Weights of a small transformer language model.
Size: MLP 832 SwiGLU, vocabulary 8192, 19.8M parameters.
Architecture: RMSNorm before each block, rotary positions, untied embeddings.
MLP neurons of a small language model. Each row is named by its layer, matrix (gate and up: input weights; down: output weights) and neuron, and shows model dimensions 16-271. Each number is 500 + 40 x the weight over its row's rms, rounded and kept within 0 to 999. Numbers have three digits each. A neuron's up and down rows have the sign that makes its largest values positive.
After each neuron's rows, "fires in" lists the words (lower case) most often at its 100 highest values on Wikipedia text that the model never trained on.

L4.gate160:447436510558456480457544510546450507501515518541534555535505483475379449527498445533520487493489557469488440523508454467462509486459449471464507482516424503466539549543500471434489547441496491465466491574490518493537494481455412447513487492509517427520491514487516531515527483446448461473541483512531545469463465505549441515520424489440416518536574462478531452504498519471526526593431516567446427486532432486528475493465524505487539576498528522499498540567511438511526519507538491468500528472483463556490506507556563515528393502382497475501501477546483505481512472498566502430479533469503411542454514579500567431476492528443469577494498515438470571504462546469422483495453507465463441530508507521492477488497492604463475492567448501551465475500523522556537485462551487
L4.up160:465519478478550507532510421509536474499520469572485516606475437505498471509477474535463557452535518510471443515467472448482520504538472499461478488559489536542552478431511551528462456465489463483504533480457494520510394478493523490494440510507536442473561552496471494527528524500479509459505516475463497513534500511536483499493515487427468525513478529495468549478435508546539619447463536527483420455449503543519517523585560503471487523489497409517509461488523432573539521588477515519516472405545457515459631543514589480442503438435515527448543484533498530497511510466516502553473528584512541550454473469496518558519496445465573483502436502447395527498535517458554505439524492523455486504619486518427457507496485485493473451426506508450550457481479471530510492464538557
L4.down160:536480504517446456475486548536471500473524536509521573488487575535493496451515528492483501515465506432532541469488501546501495541455522486488545475486477505485508543510467455513600526424581515528500503468541527551511588503495456504495516493484558500487479473553490570462471530489518416597490517490566506455469585449489540482510454497511549482529506475498551477499537523468477391561481481469507541581548440529569504453397512551515532482515431559544442529542493500489494450363480522496516533556498514461506400489524428535586490538532534481529450532499522516533515493524527473412466531409569436437549519601503460475442512556466458518490522531532571500469488487530437484501523505495504507534441486506566491504557476532506492504625475527575491492537528552483466470526481438
fires in: "an", "a", "2007"

L4.gate53:505477499481560508443473487446476483465492516461513553575525569459525429494470536478525461473513487474457486574548535519486414543524571577485497504464514532457448488520540574538547486543485487599478540502449479477510494502455458516559530523462475535494514481421448470520462495500512519610504516545488507416484526462522520561444498508532496437519559452570553541464535466534524492462536456460516507485488490403507553530512551460495434487516505477474488543533441512521458484550488484444564463548547553472517531476521519549547491467526585536524532417469446473539533495474566453511471523540501474493507474517479560503495462433509477585541592493522530474502495581499515531570527472463470572495448478483532580506461580590557503490595457516504452428528524540467473513461533491
L4.up53:546570535480542479572532447515487465509564471533462495498468532515507551499466436434486390567542570563570523492566467489505456518540444521497495505562512446495516507518515461425520507506465497513496458527504483483505517520542499516500508470463454509472483527541399600535475501528459492477481529479495519514508537453530570496438470504520609464451496549489476490549492534616503473498498508480539477494491473549532508469527494465441490486533490461544427502484586523496521499567455501547519515536456541437440439566492427463462580481473558501433472494482581468487491499517436470525508484500557473476430621432568467538481565429508465413497491511499474524576462424478512492466536493495479514445550472486556510527547523467506472438463501477544506522527430504577591477528476482
L4.down53:558454542528481475502506498535467392606573539523508479454565569495437462479464552452574528444477487491488460567567438460480443458480507558465481466455492522534480538576530486474568568516517489571439526515427424523574507535506477554537542467441483507505508484399469515518458560436527483551476506525547482428495546429549550562545405476476454457483531461516427536441548512505534470480466458497475511513484404514575503527448506512527483554528427441461473429553473508512489489480486486432582469477495527469483532541537529548497496422483517546452458432455436508447543518457486467498460549491547456449487505504525433486475488542443509480477503459529470522509531543532431503527498449492475540426511526495480555443501501521505453501558476476523495463571540572504476480442476467
fires in: "0", "a", "de"

L4.gate448:525492564493465482533512464449518556580514513460483561455479421491463536473455478492416557471495488532471528467463583495508498551494476535495527499474456537481554517561513462511513477465475532477517493451463584460495567571520488527503501532456510517463516479479522475511438505476515512511455414536451520494466550452476484456521416471506548518527514441526544534537519501498517486539510523485462458592521574545527483461514503518495453493501532403443465485533439519502438481586489485480509458433538466465437484525449552541458512502558524582495485449471426551515493503474543616528455495476491435461463469491521509544505506481538546453511549427513483547551571477404502497451524452519525490423551529489458481483529483552470451485474501530486486473480584528494408477470589442
L4.up448:555524614504518511458597516531480461495395561504467474506526509482565468468551486502499587541525521492511516491506507489479451508502451495468527508505490498556519513467475521556545508484535525493488570499514485456502495427542507438504495479497470422497487508565511513507469509499425497476518502475487508514503527499520544459467521469459549497507529579515508500487406518531490509531545520505553473494563501483419455485469502532554448414535467451470473553511595522542511479509479456569475503582559498492477574541508518550476483549429519503512562496507468483553502455510488442495530571470530469454547474456495507351491574505507536603518463481516464521546547477566503515465448531433469538541565499475496469576488448534549561445396456500475479504514437496522492500420540460
L4.down448:601527540514514504491485446472466445533528460483514546491446423472623502494496503515499492479536475550474445515507578489551464523443516500523550443520470400449522474600461445527460476467432577497492487494449510480462550477471579559485536458554525559549502516526520540515470496484515494496519399473476515499529492468467483486506445521527464533499438528468543507519466524490544513503479464455465462480495513535489464432479521554465481474442548469472432528527522541524553526515559505470523366404461473506496563472494455500506490538546556522453438497505491554514479522510507559526498443505520522491486456506450587547537512477515547536482497422527521498479504454467470501476495506570517496409522476474476496459549459473518499487527440452537540563476504568460441476609478503
fires in: "a"

L6.gate100:553565436528558422514539516506510511493514536420534462540557529490529537524508562465503605497568493560461514560455560486496512526522544472469423496484458502548458501526435507534494485487461478530482518547410461480541479486542486543538455497476478561550514575452594485562433581439443560449489532493442514565528454513475526450548547476535457510577472517527479553478471489522524488508412478519534481535515454527485544472533581512433429481425554480445520508479500438434540530485446550539515573562516462470499516446564501449433553468508528548493503593589560552550492574548537577467539521577491515462473454460484510529522492506484576490490511449541442491493463448543544488440485468544501436508474489443489481479546490482532453451469522494498502532486502463443516520520468569
L6.up100:513532524571487511444520549528495551539495488492473479548563480547524484481415517462568518469493488497454542546565531490561586531557437540475585479516549564500444496478474462427525518543550467476487528526445536473464459510521473473496480520522508435505550480482539451494535535510515487506526479455489484480519456519520479487519497455474434459510425472527459488513500503574506493538559513491435441439474510439438496521522499514494473494561454486402574526517530556529487513579471524534585570469519539480487606488548530494437465411466470499467413512461491560458539481512476557486483566538577444530465480500514501542458494445513463487398517559474520521499478457561470447426516483469455503511480522525438442477475521399489517499459537467537382532518525510547447518517475561
L6.down100:461476501520471464577571449510407553500509533488479558502491504427453505560525436491430491498454454514429428456483441552421473478528612554527384505513522449504544485435574485561533532503518497482518515537534511514501539512534526518445557551474468561548519450507425551479486402525522517451511487513513458474427530509467566539565518476499551576460550508495480474470498465445525495432493478537579514486570463522518556495483482457504501488477535499496412487480513487530533442451513417435534485462434503482518459533456513551552544491464540502567532476498478498552446497504521464532506427530471543523496472507512484524524500560519515517509492450508488505493497549433495562534503544522456511567543523513519516540475575501486476505546449509446528473547539522505499422559494531
fires in: "and", "who"

L6.gate285:517548494479584514481525560567460475511481497510484516507537522417456535501522503465404536476494391513479576546477491512516471546608530515512421490486504508482462500503493512447504472500486524537521558496511547470537437489465476486583507520407489525563442420468565513483534567520506507491503528529478480545465543457484594550541524524523495503468552470545530497490462495505541513501519529520490501543556535536466555503527492482475447437514477427420537536536425408511548504545416504508523488509500511538468574441509547468527556463429442497509505518517459524582540394508554544483503508477508485523565505453510474516515552477465471573495542510492541509559552472553548462570463537522487537491552539509531462453486430493458524526485492592468470539552449553471416464498495501
L6.up285:508517469492530487457472553503442550521439577481449535513530542503443517513445536454515511488478421466537545518562442503544533477596562507505489487445492479520522515504503390478477415537479501486528552553534531482545442482502493470592541486441464449506483416547600486476509505506548499480532545582504520535521476462533526571537519542504493491497538497471448486514494469526535439483512521488466473531526497498466455530525415467522481487567541477438547507536438464533554549557442526467503484509501489551533537487509467489536598492452465479474510585474431537532543442585476541465450568521516495531526494490521548516538486492483503554508538531540550507589554526564496410545486477516488477524518475508548449430441483522460537548494499583508444501516453492438484460551505503
L6.down285:543511450466496482498494451515453510547496540599458517505482532532420519533491487502569441511506470528538455510467449572461510517389513465514608478436447470570474469448584406544462490461469446510464517563489547455510506476575502492516535527598453495489472512499499460499419496599554487513487500529494532435520495507488485446563481524498486524484481420451424419507477482555483498534472496547517496514588503507500405543438544500482483477480552547451539456466470531528462495507539428498514465471488516466486487523471477506492533534497548441452532551471427476517509542506451450488479459487534518475453524476493546511530534441533521509517494486549506436491511469489397516511587512524487491519568502506580499497417578469554507523608503514561541450524472491457554450509532477
fires in: "in", "and", "of", "initiative"

L4.gate63:501509540441553473473431495504503509488467502536520517599546538509456458497501502619474661531541450518442562520510474495520461545528418591525529483517528494473491533535497476578504501546486482526447558461484549436495496506442484456487568565573439445482514516516436459509484458526452545515568529475515505550468473463525508511487556582457450546516441477558489549515543490475478571507491578486494435529497486530457550508492544492463501526506419455457486519466440509459505486552537535478537462408491487460465493532457554491496535512436563489529521525532526524499483510484496535516518571493523579488468517501543533463542427545451571541478494513521501394491531564576502483480448480532490494563579541523485500448541510516437464558491468512457464432558498499465459513476489445
L4.up63:529547455463554467470487503451494525565494468446559503511577562486462490488486542581474572515559429492491519528495530521518444544530495526456526502488540565461505627550531427495486505475425546452436568436519521456493432500463497442457563541623499466471537426447545462476466521496452513524496504439478485492495495484510493531544553539443510532491452474561500556532474484488496610491492573546444443535519558464486459504525500498476506479492506492452573468501401495504517457507491587516504464450536485508496523554430466492523544504544530496523486467529519481518529421445571504456494569495529501472525510503552504479567460516416556501446493449513529466530510577549501481419401510519515442547476477483511502507452505505496446505545478482383484508525486425457479585472496524
L4.down63:437491573441464550513474547472505559443486456418540508492511485539469462494471450497516398477469493470475498556469535505516444440473500526483536428462516496545551554522547417489442483472569523390492540531540570517504506490514456456540521492494492531546493461496547521465524497507552444546542470599550522497497561476431481489496463476494544489496505462452429492516467497489504461472522473485449539451503449532539500501442435488555454487446545570516451486529441504510557567501523438479446497500522536512596479450507413459551443483569424551487457472496435481542568523571539463572475475531496443542473530537480466499519482509439479419475408477526544537415593474465491485515484538545451483453468469499543512508408455553535509500532560578485501531572524513562544548440491513
fires in: "18", "a", "17", "19", "juniors"

L7.gate509:504578532453462552461531485532432453514555490450423537558450505570458558388525458533571557508503478521522527472517474493568539545502512504529507468459497519483584558530445466464544548520483483490535523528472523490487489511545474483475448495535493491469509506553554542529504498476544532573462489483512522485544462515471428480536462485514544474503482545477417471548425467479520582497391492482406507486535477491447408512520450504461513487531548533470439501549465548503540524568439457465450441463551558433434436461507501534485572523466498467520511486443474553566464538518450471526504456530452508541462486451449548541551543521498588479509501429513542477507514517565496536457487441501528477480464419487527433518460497491497502554481431486569524442525446507539468469490458530
L7.up509:510468589455484450466428489520517445479449504484487495483543400533479532628493470470530523434485513453513495509521461493455481535492498482575454512491525523479466510506426516528508562526542446531530584477497507530470516543478480485451523527479549442537522493435498439497533447485528493543554499562535477468533570464470488505487474501484480508430509568460439520478439460471505482528508515507446460564491588548540538523466545500485540555518450501472484520469545432482598538497465555510491450483509524540484505463548542517474495420514508520603545504552430499454437505490423513547451543484559515508452455541452460516504557429405432495585501461525451489484513502525430444532488524466531484515415469564486478482469483445478494541505464599516545547561499516468434451517497531
L7.down509:540521515503455510477441511449443476527627463409565518506434562440501476467471472530469504518499531462462572524478556543473520462508475543398494483507512483500562504474567465514490448467474492481509536490413558479527424527506569495436466493556505451479521437516519537534485525526478552506540530478492511503520478555519515481468524458450509486582545466501493490526445449565495555466440522473456548450513460548488468475528494495506482468516541435521471458516493652551511376517516422541450516500448524419493532482527442539519554493479568503444483553400541530530484542557539445505522413505496621512439507486441492496526513513546560543458512476524556533485536549511528515492502434524519496484515519473539483561444538518517509494510488457568537470513494484507556442521456511
fires in: "and", "or"

L9.gate820:548507606425450516519512523543495550529468494543532498543492461458470582495525464511496465522477454569519549517455529468488545434476406550547518432520418447548538468525493472490559503498517462533530442477492466500496533522506547495446446522410427456561494443449497448547485474519488543450460504467506502493428513500511557521488444474502532512493503485549529515509527464563510521474519577500520487471505503468399583528418492510548588496522445520450479476463531585433422508553545537534538523514427532474520506544421498439586572497539466471462463440503512532494505460504505567496429470429419461602463514565570506459469487557533475467484519533449509490514498566488476534532479500467476534581550478555516522515494532478500406535577498459547550448443501467509492495543522519
L9.up820:518484521545457483557473449463457501461490486464499510492498507487505485485484522533464531478567505517604556497549498493549527444449494516456513532505456480469515461479410490491537552407497518416460430540548487460503459493547508510431491489471489420471512517460545500528459558447526438548521444445549526513474481482519474525404478482443502449561519543582500489464495524537503482545438471493502526462491434609499490507430506427506580543546493497492469489518508482505533501495511522483513527493455518526528483556468544586545481484472504437475486535515484518499434515447412491540514493457565533425486587518454505409504490518536494492494463442446539548453502509504539519453531568502506580508494500495445485468549496519374462496523549526485519450508525559493533476517533493
L9.down820:550582503495523502482535532494504515513496554515482479524510523436509512493510495450495380579488476565489606509467512446509549466483541509478595501419497449504543532372496456560485411563480513524487460550510478555558497505535454450444470508499475604559402488473510510501479519485525605524494539534459525493471461498529461472594524525492486513456494558403465565526484476489544483542574460428542459463501536554483481555457476467497481531529489498434507481477538504465455550515471442478419541496543557436523499443541551495508523494446476520506560502525482587464439576507462584595503538550496457494550508444473533521509558434520459485508461444549467443529528478456547526497514500496441403460540486561483524465448428459505476470503493497565504510530493481575575556439437507
fires in: "an", "a"